python train.py --rope_theta=10000.0 --rope_fraction=1.0 --tie_word_embeddings=false --lr_head=0.00904
MLP neurons of a small language model. Each row is named by its layer, matrix (up: input weights) and neuron, and shows model dimensions 256-511. Each number is 500 + 50 x the weight over its row's rms, rounded and kept within 0 to 999. Numbers have three digits each.
After each neuron's rows, "fires on" lists the tokens most often at its 100 highest values on Wikipedia text that the model never trained on; "fires after" lists the tokens most often just before its 100 highest values on Wikipedia text that the model never trained on. A number after a token or word is its count.

L3.up394:557452523527583541470433402573536507526475558435494473485518432524516519542553563451530418483512455436522394512488578426473540535561447469535433583471504473498470451438398497511478499536561486495500470512486499443482500519496508610509581461547450489448487364505532398463523614456492512495507476552615524584512569525472447524504525505473472508406504449524519449502537475397465461467494452494547462410540467596555384402447471481509447562517489532447468400534480428572520404419511488423455505529538479550533527527518482430571400459522478496529526490576545412473469422504522556471483410427525484563478525472466474525491440459565550406514476465563549416505526382455438560476564463479573464518498506435480586491491447456489417574546446536400472471488428525480535532601551426
fires on: "6" 49, "7" 43, "5" 8
fires after: " " 39, "1" 23, "2" 11, "0" 11, "9" 4

L5.up1528:579463547502530439462505481419479504509463491489435582493498470530547429451571409474463389580480431478534589491551518421401557452554544544427457445562496458531451510549554558567512565531595593566505441558414446534492563444504615582465532476516476547495493542536554514534641553558609489485431530493560510463516533468516423538494494532604482496568476402514559452523536466492476506439450498483480465519521509598529513475479505496367511491510434529489504507517515507487556546521484555476473511535560439504477419535443505509550467492473480513498521447499512513571480584509456412471498401524461464535482440522550493597358423455459501502555585503481557566493543483485485502465440448588466497508463422454523556473528455423541416531480503492491527555488497534584457436498579425
fires on: "2" 24, "9" 22, "8" 17, "3" 8, "4" 7, "5" 6
fires after: " " 92

L3.up460:461452496535496442535503433520564476448536429423534654502491494481517520461457489507544530448549472516418434531514552474545447425570483428508483526570443448428501467410441523457571636452492441603521513518590496535472471487442534483469531512517452547475479504473493485458493481513561488438494533557526446534355584434588448536513561427545536554562482489590459526551512468498535463472528558509490513470444525543516508479514478473417481593480485568453558517548474471437432465454498527443512516584511477495423606530524513421536442517459484450527489501395473521489541511501413559465550517528526535513560566477506502522556398604386441407559585468519449485431526478581485488520464563461529455418394418376483438454509508512467464548464542628530464553429645422489425480461472467
fires on: " " 47, "0" 25, "2" 6, "8" 5, ";" 5, "." 5
fires after: " |" 43, "2" 26, " " 10, "1" 5, ";" 4, "0" 4

L3.up558:543412441559490559432398584523529517468510414419492500551475492497575438445459519517546497495513512505462444488490485482487461427527485476502437517456494551500568532418508580468531447495511430432434497473452463498527507531503478468525467529465479474449447421511538522448532457527544354484497541572558455502447479516510423563448583569565545444471561424539544487529493475527479496586494518461518475543440483610438488399476416434451562556458411465397520546569555440453497450525603541438458539481482481527385373512397542504543441570559527443474464485424562431573421485416479449518601459513494468485491532454512481494642399503515577551479516568451507471546588502615519454447472537487547542543379474439433526590470557499549464468468437478472433428552505466521430459527487454
fires on: "2" 88, " May" 4
fires after: " " 88, "In" 6, " In" 5

L3.up1078:518412477515525345536439426509437525482457484463471610448530479452500506395478403379513502537520512508536526559511514480453426460531432539433430429498457522514565531481430485523543440484538535583525537552379578546457466521505565529512536508354493589527408465519431556524586558546572441416498640516454476454475555478525403527540578507531470501438470443575490487419463489538493513504569519578521535483460504506477486468512362564527545458546377543537519578444466579553510389449508458455516474526456381527522517522426470483601470551495446505552575447511495490539424543500502489389453438536502530527588518476471501540531466563435498495457604502466540513512539551569512524507507540435474490495502454410452446457430469448490498503489509492473512571510495480524506485488456513
fires on: " and" 79, "4" 6
fires after: "," 57, " and" 6, " " 4

L5.up1495:487519449442514485405599454492419463454332428434493568513559482484474511525370477537530538519569396517478477593491495516513471428516516485514550532496466479441589493509446510535579509542499487481470470479523483604491476442442512505486571481452430520506513466614481531483480475530534559413518521489551427429564432478509512592555432504469491494472491456456485547618410443538539542505539538578428501439492493451438536562457416438465472494584550495539571564544425476419502419561570488461467536500491518559522459512617414576550519473527536424542570458505575373460516482490566556455506426454545488515469442444472529549433532467482434520487516534556531482586479551609554477568512485616496442446517555381473477532457462432526448513502432545543459592550421420479568589496549487
fires on: " " 31, " by" 20, " |\n" 15
fires after: " |" 38, "|" 12, " Preceded" 5, " " 4

L3.up190:447514381560526494560617529527480572509499551376543454476502538523525476443453494509522467541597424505588356467488487453552489437503469619532402490500391595573465406448492508439455540614528407596474543438468472502572427576454542520420550496514490518502481495537506512442522488501520485528458533561473508521434553435460533599516543447496637540503542535523558564465519515500502567508489530508453506499459415547575431531482469443514490473556462520439472496628469539460493542411481428529431569535513474420518404537454496459539358488503537464492554556549516485550509526434582493516511523487505435521594542444551490487515445508507514536549521569397472532550527536556459425516529456513499505453472498468523437432428453501483505520469541484573606396552534484403488506508402475
fires on: "," 34, "0" 20, "8" 12, "1" 11, "9" 9, "7" 5
fires after: "1" 26, "2" 21, "0" 20, "4" 8, "9" 6, "8" 6

L5.up1565:614448523551431497489490561510537492585487448476464502509498519471526435480555449494470463495591440548443514493505531474453496464429463427585461461513485448434496468578589563576515562566580610438389470517372518545436479461379432447479545465513473507430471444539580521550681472415486582547434479501478500454496556409501486558569449545553556457385524468576490377535478519490537509508442462500479454487512507551523530513423409472504527486544439495542497523542430400510509477484508483528481553518490475547517566568466533476541486565479494503600466522493459438365573573535443536500505546499604499412450558471542506512428462667572555576491506583457488442428481466582558507453525439500455491592386462457374503591548518420474506515511574529553512466466478531509503448519517459
fires on: "2" 40, "3" 28, "4" 7, "9" 4
fires after: " " 82

L5.up723:535471578565399508349521534596489467446521480474416569458448562508419483494451512554481501398626381468504537485550610380544422439456478469455459527554565516442547546519422536499562518484554496472489426576468525569492571480516574532536487461500524478511420484474517551502618467449501406533563463585525465513482563465475524527535482529556518513585465451467473501528424526540523467628470381501508499441487430525560572499460485558469453463532513446455532483570340531548421498515453532510546547522555451497505486513487514570515406579488491485533517564472395463457443390514532457512441468485381472511506549529485479564518538602478540380446468529530464439532483497522467428466471416466465434524492535495438468481495531539545368560456513473544465493507522441511510370558409453
fires on: " " 19, "0" 16, "1" 16, "2" 14, " —" 8, "7" 4
fires after: " (" 33, " |" 27, "0" 12, " " 11

L3.up1981:568507506435476435482612415532472459537418440524482571448524409460479474478441489478574466526410517543467491482457515515550446517577483574595363482568544437520512492510482442533537568500499394525493483545464509474537521506474491444450576510493534496514372526480484528476582492547588532497480500492625519399477476472550367531494547501536502528559512431600514428475389596476443549438556532437471510471515467460491443480440500511539535491451580525542501468567519512381461476468483414515491518443513537557495541500414440488467490545478459419483464586504503503558414533435455423515516405504483463530480545480499564529537511513449532470477533524589442549583444476531445501483487554512441501421574485480460407470502485472504481436444539490484537543559447461530471522456532487
fires on: "9" 36, "1" 17, "0" 15, " University" 9, " (" 5, "8" 5
fires after: "1" 49, " " 17, "2" 16, " the" 12

L3.up1745:465456530476423520527561443574471553494417527463504612540556470492444534449442411464547439447545547456456488561460533538562398480607503516532523470544545557512490493502496510472491550474599523440485451415461531518551527508444480518557582497459492477527444513482540500497570496505544535532526526518500453574425414485566582485436556536534502501591475538587482430589548470610453462500476472509462476544476497497451503364466411491505430466478531484395535532594509460458585440580452511414479577513441454533433605505531563472496453479535478424511438506466461478552519541501552517403545441486580402533510524477496457474466514538530531475534534557539453440472550463513478518554482497478441471517487603449502447504446519509612499513491377389471549479500394476546547500634520450
fires on: "2" 38, "1" 28, "|" 12, " " 8, "0" 4
fires after: " " 58, " |\n" 11, "\n" 8, "-" 5, "|" 4, "2" 4

L5.up1266:435448489513555514412521550525446488551393500490565541420470563511499589507564472536436528518504437534526410499428521402467431420475479494516433530512470476512541477480490484496493508590508457499481514440431449502529531498440433538574567468430463587602482381532558485453409492560626566500458549476521428437519461487431552422398519508457431557529496551608584457517488486401533553582455493402484520522455470483532472451512430597423462515512406548564513373567508536507474493475441516415420535527475490502424511514493494511575549531522575481535446439488439396488548506466478441529548449447495491461520541562484459615468534477426537469605437560546490559466549542545526473593492430469354503464422515477498493547439405495537503458485526513434451464504514549551566503532511410
fires on: "1" 30, " " 23, "0" 14, "9" 8, "2" 5, "7" 4
fires after: "–" 23, "0" 16, " " 13, "9" 12, " |" 11, "|" 6

L5.up363:464426480556476489398498590449476496564583435555594529513461498475540502489494443459522465502452478419550502599425555499542510522500512513599468519514487460545581467531467515427564538541470487620554495549569484475551575463408636477456520446467474479522454485384527524543551480469486494501589497550493590547547499403530569447446406490550511459471471481495517445390480426361447474493526454504547584535487606524469486506456508553415504471469374400487432476477428555509465511591484547483524505474556479499508523459502388534536525461495460481535399522549555495447612506465409535468446488535489547541553501408442455567523458540513482480555525539548464548448543479526458438441509471492393452540385498490509593468571460449427522489496481534583565537464545569625547432610433556
fires on: " " 83, " |" 5, " $" 4
fires after: " |" 50, " L" 18, ";" 10

L3.up495:498455469475555608502555451516486559536448472485488588501527455534458569420497507511454480487513392464559502617446473534458444500542432451432564435471532503494546461509426489455527509555555431435427519431517430457495510468441490520533577464503534538545404506535401450519584444505491499458518459530454444481470507499465452509545547444516535485494467461489525458594516545498437522484486401540518478578508497563596480442494476600438530500481471399475426436588471498484500526517486470488474567503507413497518508544503501489519489483484501523504436510505489509533541533460419456384521421525549450511474483403454555526533458497440409426471642528521481524511508492480488482494485449512461579562471583567493571491519486453571399458532448549424487658481436479478498382546523525
fires on: "1" 39, "|" 24, "=" 17, " " 5, " held" 4
fires after: " " 38, " |\n" 24, "\n\n" 8, ")\n\n" 5

L5.up809:452515478451520451444513471496607558481558585514511541465433483462456545456574449445556543448442470500621484485465449496448569515489493550572452474460515534510573458461509544436444468563495559472470523499473497564439505447430472451529550467448481551544532396385493454540492578515551423471453617576555438492439519572528624437490417480501461529523464482438536442474502504525490521569506408441512497497483372550489426512475516553515497503474448434426538376511505445473421433423549515424477509592563458579450493536446494508550512519575490568530528562453480508537515563549480636519454498511494504517488591519458563582476387489426501455526413461569498502433373444538464490527531439536486545533432456438456506527416341532499505542528576529415439443429515594440544424465519448
fires on: " " 21, "9" 19, "1" 17, "0" 17, "–" 5
fires after: "0" 25, "9" 22, "1" 14, " " 8, "–" 6, " |" 6

L3.up1386:452533509493553422440541544481537541489389438543455523410605431439500499460526531520529494530557526458483460507496541422546489513454415544529530546460417470425510566520534459472547522473525539487571566417467422452576484594372472486529545463437486500451539434513431524549558452451608446504483421559488418426527585478468496566629450447452519602441502484575499416473517495430479577465566508538421533574397558453515363445437535502416431462488500596524498556443542580496482476460521512520526535404585440402439574513457594442437417503568426447482535516411529465578346570599537488416422450413523464525523401388544492441384481557447547516479475488512497479516498473576467475564483528493503496482451501470468451499511503455517492443484507501523566491506499497468484443513532488
fires on: "2" 41, " " 24, "1" 21, "4" 7
fires after: "1" 37, " " 34, " early" 9, " the" 4

L5.up1089:524491534503500491502453525503564489505457529462574525516530463532530513492546433555511444474553499512568508483494498527468593429483413629592504531527452530477512467528521604558528517488486468566494437452540456503511490515468477476436506491408457516547562359438483494506454552451466474456478509509525458542509525472579614520496529531503517541532490553505454430481468537510426508541506430514595422478456473500500473472487502571562598533452527394431528527478481392453474442508570501462381490590583529526476532518514522502511483455401575470580539547486518482533504546525463517621440470559539442539525522443452536548424507513552517520544436507544555503550363467569508439531404486525483407579561528438533466609517413529465521532493480475371481511503564526528487512447431510
fires on: "9" 42, "1" 17, " " 11, "–" 8, "0" 6, "3" 4
fires after: "1" 38, "9" 20, "0" 18, "|" 5, " " 5, " |" 5

L3.up1374:480482490528542398504486522556525570475435494506475498475378525504477586435436485530396485529441471414487549532453459514507509548483453493519430481446524483448595406375485489596542557550528456503485498497535340459584481464480566443513545477487505496560587489437540564426590498509516520543528463553495518556442483424622547607585505478539535517475479512529565527485536463517503518578498559505518573524563496603427391397466429551446513486385534582425443447587492480513435496502478567522453524434479469486471570581528550493589570544617431431504474414521480487482529496469561465468511438576488435480498525489544524442499510553527562471610491455501489564561606458526532466552538549476551541432439544402506520452509531497526483587481503484452477517555442441545523508542571522
fires on: "1" 50, "2" 17, " " 15, "0" 7, "6" 5
fires after: "0" 59, "9" 11, " " 8, " June" 4, "2" 4

L3.up918:483523479530511512468541547496454523490495531450437500482471467426501537516477506479378524531480424449411421460445500504448402394432454546445528507534472488551526454469595475412527425530542458580402413512413416519533520503499564479549468523384527542476578507540517497508523535494501421553472466577544426423433418465612471567438475586579454555459503506492498560578520440562579507458524494499507482492464591482556473490492509603443494480431463508439440628481385498503492477487485511476533506476484521559464554504439551527561529470438496439530469566501376396579437529440357506433434422455551426569558632546444623575504480482519545460571498477561565542473397420450414483519459559504534567560491526408481488564440489597528482494430503549442510478553476540447506472544535488
fires on: "5" 31, "6" 21, "2" 13, "7" 11, "1" 8
fires after: "1" 19, " " 15, "2" 15, "0" 15, "5" 8, "4" 6

L3.up737:497517553587497534469467458470510490527475525454415548558517383397463483494473504562550474500536454544500488536448489421435540532530501486484555524552487541489538581517441419511562427528515540561476415536536506515514523455520611577540576435549571502506400502595422564606480485534542505451424509493556409522574488447477531561579561536488500435532530464524492495548486587561453455411475471489538514501483459570576474501411475414430442440470489518547573641526484470511487528523438500445578453459535475543553533469532524527398394538498408512503543502484523526433608607582527474426511447503502489584526469489432442513397427551485467470521578515465571552469468460579510355542412498556457461446452555620481410528458472433598468599487448469529554541594445425569449512478528477
fires on: " " 52, " After" 12, " after" 10, " |\n" 6, "0" 4
fires after: " |" 54, "." 13, " ±%" 6, " +" 4

L3.up1417:507440524420551504495552569535501520542477442491451517528458577584524552424445503532486441455531474494578484461532613437539433464460493412492435497424573492466487381485462387455525528509539519490449475486471460521496521529521527472551521364422491506471472556558548426459450519500598465471508512588507550472491524482495492527560514562541565525424518473507450500498575470529463441573485440426503532511484508592572478448516464586484599599432455577503519461524432497453472443506479448401515462482495475477462492526564559494582391583622492512454491489513512541494539498526518511529459456493570499542482455494468538374513432561471562478568438505458449570483522476525449424530499487550548546507517506455513431507530492498615497487507465455392541405610537504428545577591494568
fires on: "4" 27, "2" 26, "6" 17, "3" 8, "5" 7, "7" 5
fires after: "9" 55, "1" 13, "0" 10, "8" 6, "5" 5, "7" 5

L3.up909:536447515564628469567505468457417528441473517571567541463558619516554457501522489627510461479536512456509498513522511436555402449529549527488539492493394477553507498521534506439502440438583485507485441525528493565475589459472528358533525488449489499481635498557453519398524671481532466499510482523404555467494541442444496469583532481517528550544452546419576521620513443469382456508474458507566498493441400485458515476466377500514457502487467482496416566465492571561457493582437625493495483475521483506533498476507562422376425528562481483589412561494508569516517523518632496461505420539500584554534482490474509486569488465475433540503529521559572556459469454499615504531502584579425546490428442417578543541477500444549472449512513444461518564538454548555546511514442510
fires on: "–" 33, "/s" 13, " %" 13, "0" 5, "–L" 4, " " 4
fires after: " |" 21, "0" 15, " m" 12, " " 11, "1" 5, " W" 4

L3.up830:466483494580549495466497535505490518523500429432429521446500569514419480369482533434548487446462426520474485486523497468481490478475550504429467565505453531472424456442461495493486499524515401503470495425420480471463474474510516479498508433375386440605515570651584399421496551510423502459410522494527456549471556457493516556523551533541508485530503609549492417485489387531524403463464542533559442542484483606511527532446504576599567458548451506500498575563471567535469529497517480559472574530457435580481463475519607520511505560455590419554450555472530406460392562423450458429501443542492484550482576523485678490508506504506492502641535462483503533521592507577462496567522520534534613420484489453552518449463456483514544534500549520505468477541434521523452413542501487
fires on: "5" 14, "9" 13, "3" 12, "4" 10, "8" 9, "1" 8
fires after: "1" 27, "2" 26, "0" 18, " In" 5, "3" 4, "9" 4

L3.up15:541514493509500456447462476525485507509511548398466544521545456553445531521478478495550432563526566447568473489465497509475562456572560491473501500515457407516624500528456490410512559484567460435497482507419452526508501541530518548457509449475484551510518464526486464485638485526490485405496553472480516502557604478542515572404578511555422550506464544571488422471526517539461531484538501540466488463586389462514393511470491538486482350507446474521524606462512653530441401564444500466513513474495568526518449497507455466488418588433465446515607506468483504555416560515587533466449412566488559587524518471463471418532465469463493520507500585560552497526579460649472586518519611522550460530510575496596477433531483370503466485408510529497465567474514565498524527546462445
fires on: "9" 42, "0" 42, "1" 10, "8" 5
fires after: "1" 49, "2" 42, " " 9

L3.up644:511476526585547438397606503364502491459522486463469589481412511467484512438524490505509476483491477543554427529462595454441468443470453527519440476456463470548544485449445569416539524545495578574456513649558439486465521465430541554380613443577446550468482533436422513492512542465517492490556495535558485536510483497556544509423573395481536523514445472529485518553515461400579478499507552507545500533504583509539584526480455433516569462499541533419520584500369519437510469422417539596556494475497491505496497481531541534538467508566517504545499493542502546473596534446520580575487431370522491495442548464456484436504477572445546514478536530439502529467565408442516443517449520558433532522360487560513547511417424493476369485499552547541472410497552563471485540509526446
fires on: " " 59, "\n" 11, " |\n" 9, "-" 7, "8" 4
fires after: " |" 44, "8" 11, " ISBN" 7, "7" 6, ";" 6

L5.up57:689443474459536534535490474527529481500486490492461532540451441468484472394538493485420422613560570449551460521485401408470512471484520440510461432510410521471566494559593542465532511600457421522491495523426495390535514553452522451402514513406499640498508575486536548503588445457433437447495425492464481468471590446530446582453487404523490457584483404437505430552478481403476550513545542437516397527513451537531428501490488467462468487466433535542465507533515490550521511453482499478561438502582506554560453582488484420434462490610467503491444536527518426463390549469482484589598566407512482481485529475527544513517437544567423507476568515496543596597460475555489473457541459398495438510403494510532564486474485503460399479501506490453451481533457496560428438518511456
fires on: "1" 60, "5" 9, "2" 8, "7" 5, "9" 4
fires after: " " 80, "1" 10

L3.up658:515402448508418492509516375525416516562440511573468496525476554435523461541452482550481435467563459477553478450493478483461463536546531470482479505514498527513502518477476465415520426480455600534452469506567371476497448450538430477546540445422542552548511493470481411540487461504511542450437465538480538489505528438498507490557453594489601478505507524444464490524524473469495522552512443495531517488431552574536398471387483458472458567568466550499556499519573487617532419578512613504527478498480480462454401460461594474492477546490585509507488549519386525416475527458570515495518541570530516451470463531536476419599473501450510539522437546506458556540484460525555415558536598506436515540488532546473572438461445483605472498477494561334542445507516506511516441495533449
fires on: "1" 26, "0" 21, "9" 20, "–" 7, "2" 7, "8" 6
fires after: "0" 36, "9" 17, "1" 16, "8" 5, "2" 5, "7" 5

L5.up997:516456405491530438439472505466577563518589519521478514393496388514470544564512403555511485494408406458474411473487528513496459551422440535521465455506474508501548483445552541511606578432554501536466383466457445504520480517456492467529538519485481541503488399626576519420526492488524536507475587587473535439603519429574489607500521603581449457483554477415541413492452473452566467485534523520529456563494547514484475512417468480473452404464487557433489504563471478527588571538532494511462516479502568471560527512537540557522523518480470476562586515586556463475465532533476543451466485438462527483574553483529462488494466514555455448480579474449542426485489491426422436527471391556511527496503561480444581575515414510490446548476508435539513534476470476520490477553562513
fires on: " " 44, "3" 12, "9" 10, "6" 9, "." 5, "2" 4
fires after: " |" 44, " " 20, "–" 8, "1" 8

L3.up330:524439441562521529529447543538501522486466448456431515480522496403430488506539458533450481464550407427490463471418463530543443470538460486560575520492497463435484450502390503458560515517600515472534522453511506436530532472411587606533489454432476473542446520492505571500568543482570477457502483497416497547475488504484462512438547555495554484510540449594472473549465471470597537492493376456509448487441479493451485403438526508369365527531521464522493563563553499487582451549579495488462519546559413484578463466515660592405445566456473503540421360550433447506495554538539469493451509485548462465517587549491445401414446512563578475513515475527467520584598504585449520398601536554403492509503576486519488507405561503523498519550470520476514604461490603497497512416530482
fires on: "2" 33, "1" 27, "\n" 14, "0" 5
fires after: "–" 49, "-" 7, "2" 5, " " 4

L5.up990:490495497501471449406454549496490534522514576506528530400527560458564441445539487513530496473485413480511427478451568467521483456430410477540451574546565527571599508566550487429488537535558410526459485399381391536536450504452531463509450482449547463460517465464575482460549496487478464468485494521498465527486464472556490574488636473538435581489467482524584399527503530435448514531551451475465456497489471525485453520500480577434454497562544450485432462443500546471463475504483458492573541434569531526460501524495460421534471572507539465576505435576620478504431505550407484413482458488598516500605517511519505553591401525541550441478524531567579564427554506475464423542405528550571451567551493382543512357452426478565481519494579511526521467448462586531458463502496477
fires on: " " 47, " |" 31, "0" 5, "1" 5, "8" 4
fires after: " |" 36, "5" 10, "–" 7, "1" 7, "0" 6, "4" 5

L3.up1412:618549452472487550512544511591570467439488434471479460498570435505371498398443405482384489582508487519477440561458565549394511391551459511430537504531471420444472583459452455492434580525544457499461491528448461479490588492538483592484524548454530579479469573404544557459530565496507556497568559474482525402415551410556468524489523536540485488549474553490391527482510617474342506483472515477456453511487437470572537508465442476414530385540428568518509550526618454492525578555502498499453460548538488544421509453294453492490400587468494436502509498469514530557530573431526484457481490478493439459450534494562515498487495522456549463494559553519486508619463565471510548522564553518576515508508515508501479440577487524457543369539500473496457609463492496549530475462549581
fires on: " the" 52, "1" 29, " The" 12, "9" 4
fires after: " of" 39, " " 28, " in" 4, "1" 4

L5.up1385:597520539462415488510464476502586520512434395470422515436441455471492541451452522481491438385398412451493488519543445487459405458453480444485497466624516438429547483476433542483549517535557508401443443465430485478526428553512457475502570487455475519506496485475473512551602478479520483497578570620454444520359420371476480574448516586514509527483500463517505541495489588440543399486519467455457524539554531470447518424508382490492456539587536594462402406572436457514457503539598503450504482532579496532521498503606553551511473573500492451554503491552460440451470512560575482414532475556568500481491599433553449500567420558620594491394476536541452509451533457545441449477522475455617588474490478459524455593527482440511423513393565527496535595565418535489470479564543472
fires on: "9" 49, "2" 28, "0" 7, "1" 5, "8" 4
fires after: "1" 45, " " 34, "9" 11, "2" 6

L5.up1732:607453434546443520411472478387458485491475515503474451488513561522550490446397591521453429469633492452419483525529438528487571383525455481447576484487460494540510486474585516478501488502426531585432439451454473438460513560489480439451445529506586525529439572523522496569537384391534491488500493538495510437477586467593480519480466425557505580384514458544445472518583450399436466545466430520559599516471489529429527429451565561467511497530453474504522467444537449528511490522529619529447494487474450472518505453551513550441422550552455471490540458494485507473515537497501579503543449525510492488483579493529432488514547486468542441533532460463411628410494462553492438596585566461486496489417555428467506456467446606528536521402494506508538443599611524556502493501473529
fires on: "0" 47, "1" 28, "9" 21, "8" 4
fires after: "0" 75, "9" 25

L3.up0:499459412467518526302475485528578467427513506528474539489481549496444529570473425486518501421532496334584453563464436432485608548499503537450536384516530620486457467525448479447557464516567500531461532503515408438469562519552518505455532459450536553544468542485469510493478518526481606417418428528462550516501397487517452526519475458475475488572422500461414502508521512438514462519495487545465571497428495462482501498435414486495519475559459506553437553498523554511545461554489571571526542552461577472625491457494543500369459470479509541565516474503460504499414439428573441512504504507546487499486520556487433431494491488527472495653557552625534566474435489482491473534452520500534490410437525504535468396499551471501467502531581603433517532512584601605482536345538442
fires on: "0" 84, "1" 7, "2" 4, "9" 4
fires after: "2" 79, "0" 15, "1" 4

L3.up1163:520511459532562533518458474425507514532492513553486560456445483561436458398556459595528507524484498480494528513420513492464472441499384513486449495420457533479509442586553496521522451504524423517440425477445324554429512481498432390489475519383494495557530417446513476470522529505521447412567510516465556523631405477535584542471454505569606575488486396622524492542451454562560516496504482521527480543441625495467531470443468526539498497508497502489534480511496446550506538523487568525464506545547515544457429443532540532520425524531554405567454499477523469399525534535557478543487482470565463521507468575472624524570462506452540531504534551459514540484620550532490433475470510557513550534457468444507506537453441450531486636514396544479396565580505517425477546475451433
fires on: "0" 18, "4" 12, "8" 11, "7" 8, "3" 8
fires after: "0" 19, "." 15, "6" 14, "9" 10, "7" 8

L3.up398:577472467483505556454449495471411523522417458488545497526428545478513479564469482551491508497479480494300511532466539453404473482504436514528419459623562503537521494479443480475515558469482596590462505445527438520594499453576485450548541467525477441496425476519577489521447543480581482491426526555487563435466462515516617556493437602534485551529483608505380451502513510575501514534502480554429493461549557533477525428445444459449527420510498439485528545478476558464463563493500511572429516506527436443399472456534571480527433565502558485507520623474483588410538446440533502453499402540495549504498545416555451497594520551492539509464439456491448489509496445545439511532450497484542489536479617501473520467585519432529487469442586500519497514550407535550536510503557540
fires on: "9" 49, "0" 22, "–" 14, "1" 5, " born" 4
fires after: "1" 41, "2" 24, "9" 10, "0" 7, " was" 4

L5.up1063:501514471447521491519500511463509468457542450534539571572440544584575483503469532570502482377537535405521569475465548496434451472568505527448448476557528479547524500492481527543527545566487524481510405458432473585557523577548470502383441469510573532553539473448565416540507451456474415451481497462493532502431550476539489524487583540420552487530443554587518426497502526513572576503474616515517532555382553502509396535456517506475441578584522413388477466486513445399420466491538500456464472413649499545391518565504411547538500527518477481464441475476568522536412537462493483486499511527442483532505517447510575549570561538577453485502511576503454580510453491481454378472489497540535499491490487474533425524485450466513579511437493492560420382501511499555405514445490543
fires on: "1" 51, "2" 32, " late" 4
fires after: " " 83, " in" 4

L5.up551:557475602427574522436437409463530615487488517494451551586404470508471465362496478430435402515592535497634500540487646506447409502482388534518458470474440407511631521508420488463501412511399441515471411487469459468494470433453551540389500432531452528461478530435435456478539434437460532457506594476458512458394539498462520622445528467450569470511482537486542472482539555452489450549459521554505568444452426508441463446454433534414520606526489567561499453572435490501527555535553489543513566526512483583441415507465436518431436523470513509512559560543459478440392398498423476489557472443550503576535524529493531541454479535490497540489449550529426481472504526598520558482501532558464490441487562533536505422492457408480515584479576537474514482465551602470502545557459495
fires on: " " 38, "2" 16, "7" 11, "9" 10, "1" 7
fires after: " " 37, "1" 18, " |" 11, "," 6, "." 4

L5.up2000:468503513452485448472528426530459527461451591503438505478523464488439569505535441462462539468497484515618489487489513453520473436520468509556471632479454468570567426449498586520444486502426471402529521401501515468580552463521512486485547431495446523604531388432560520557424472457477504478543480504554471531509561464564529533425523544481447532569576521528441437469494537462429508479463488416516510456496399589517448455463471500450565503450525412481521401478447473440607412481594554475482488533504432453469479490481417491473563547460483435561514566551439483391462501612483521545493523563488509449467562523456450535502419575499511478612484491524513515543486445512517468423508454534443505481501503373491491523451345457521421476556516415476530551469485575604502555565520491
fires on: "1" 21, "9" 19, " " 19, "0" 13, "7" 8, "–" 4
fires after: "–" 25, "9" 22, " " 14, "|" 12, "0" 11, "1" 7

L5.up774:468473490431529494475563507489538513528448558498455480497488482441563542488512447521454536504546506522523509528509502498566517458545511485485477521484445407563621495422579547497552484509556502484572510519544427517451508625510533525562468434419493599538565490501425494479497521491541530475436499490446517490437627521510445519469641533503494493428486476545539452632441472422493463480483427511449453541392454525428437523448452527545372548533494595451562476552559523538421428506601586579530481504561511483415491538448572386469381479594510456583508480458536566531507500474505552520481486485489469440482495509569488489502507556524480501533540511538533484432474480518471515497493471471421527511463507459498518464482568588476503522539468540367472493396527449519421426515506379
fires on: " " 37, "1" 30, "-" 20, "2" 10
fires after: " " 37, " |" 19, "0" 5, " November" 5, ";" 5, " June" 4

L5.up916:549516450509380449424500483484482536455480589573467569455503427519491558490452498497539522499550567552549482552578508505556564489464441495498493512559452439572587519515405477513572497506502469599508553471491464464520555583449585437418518521506482578540520420403490507474619567515483524461576518459517607485614517434551475543447473508498500450496479479567521526531523538522529540524658516563559535486497510535496437440458474477522456528425451457429383485578450436530549474533522530427601532514493525545435500372458503579462553616559378556534511429566510566519490559463349503548466459524435480472524538439470478500523383467456534521485507514505533478599372501491451428531550452525499433476484471425556492503549522495488558528521539508438493572532442534629444485563481508
fires on: " " 90, " |" 4
fires after: " |" 89, " " 4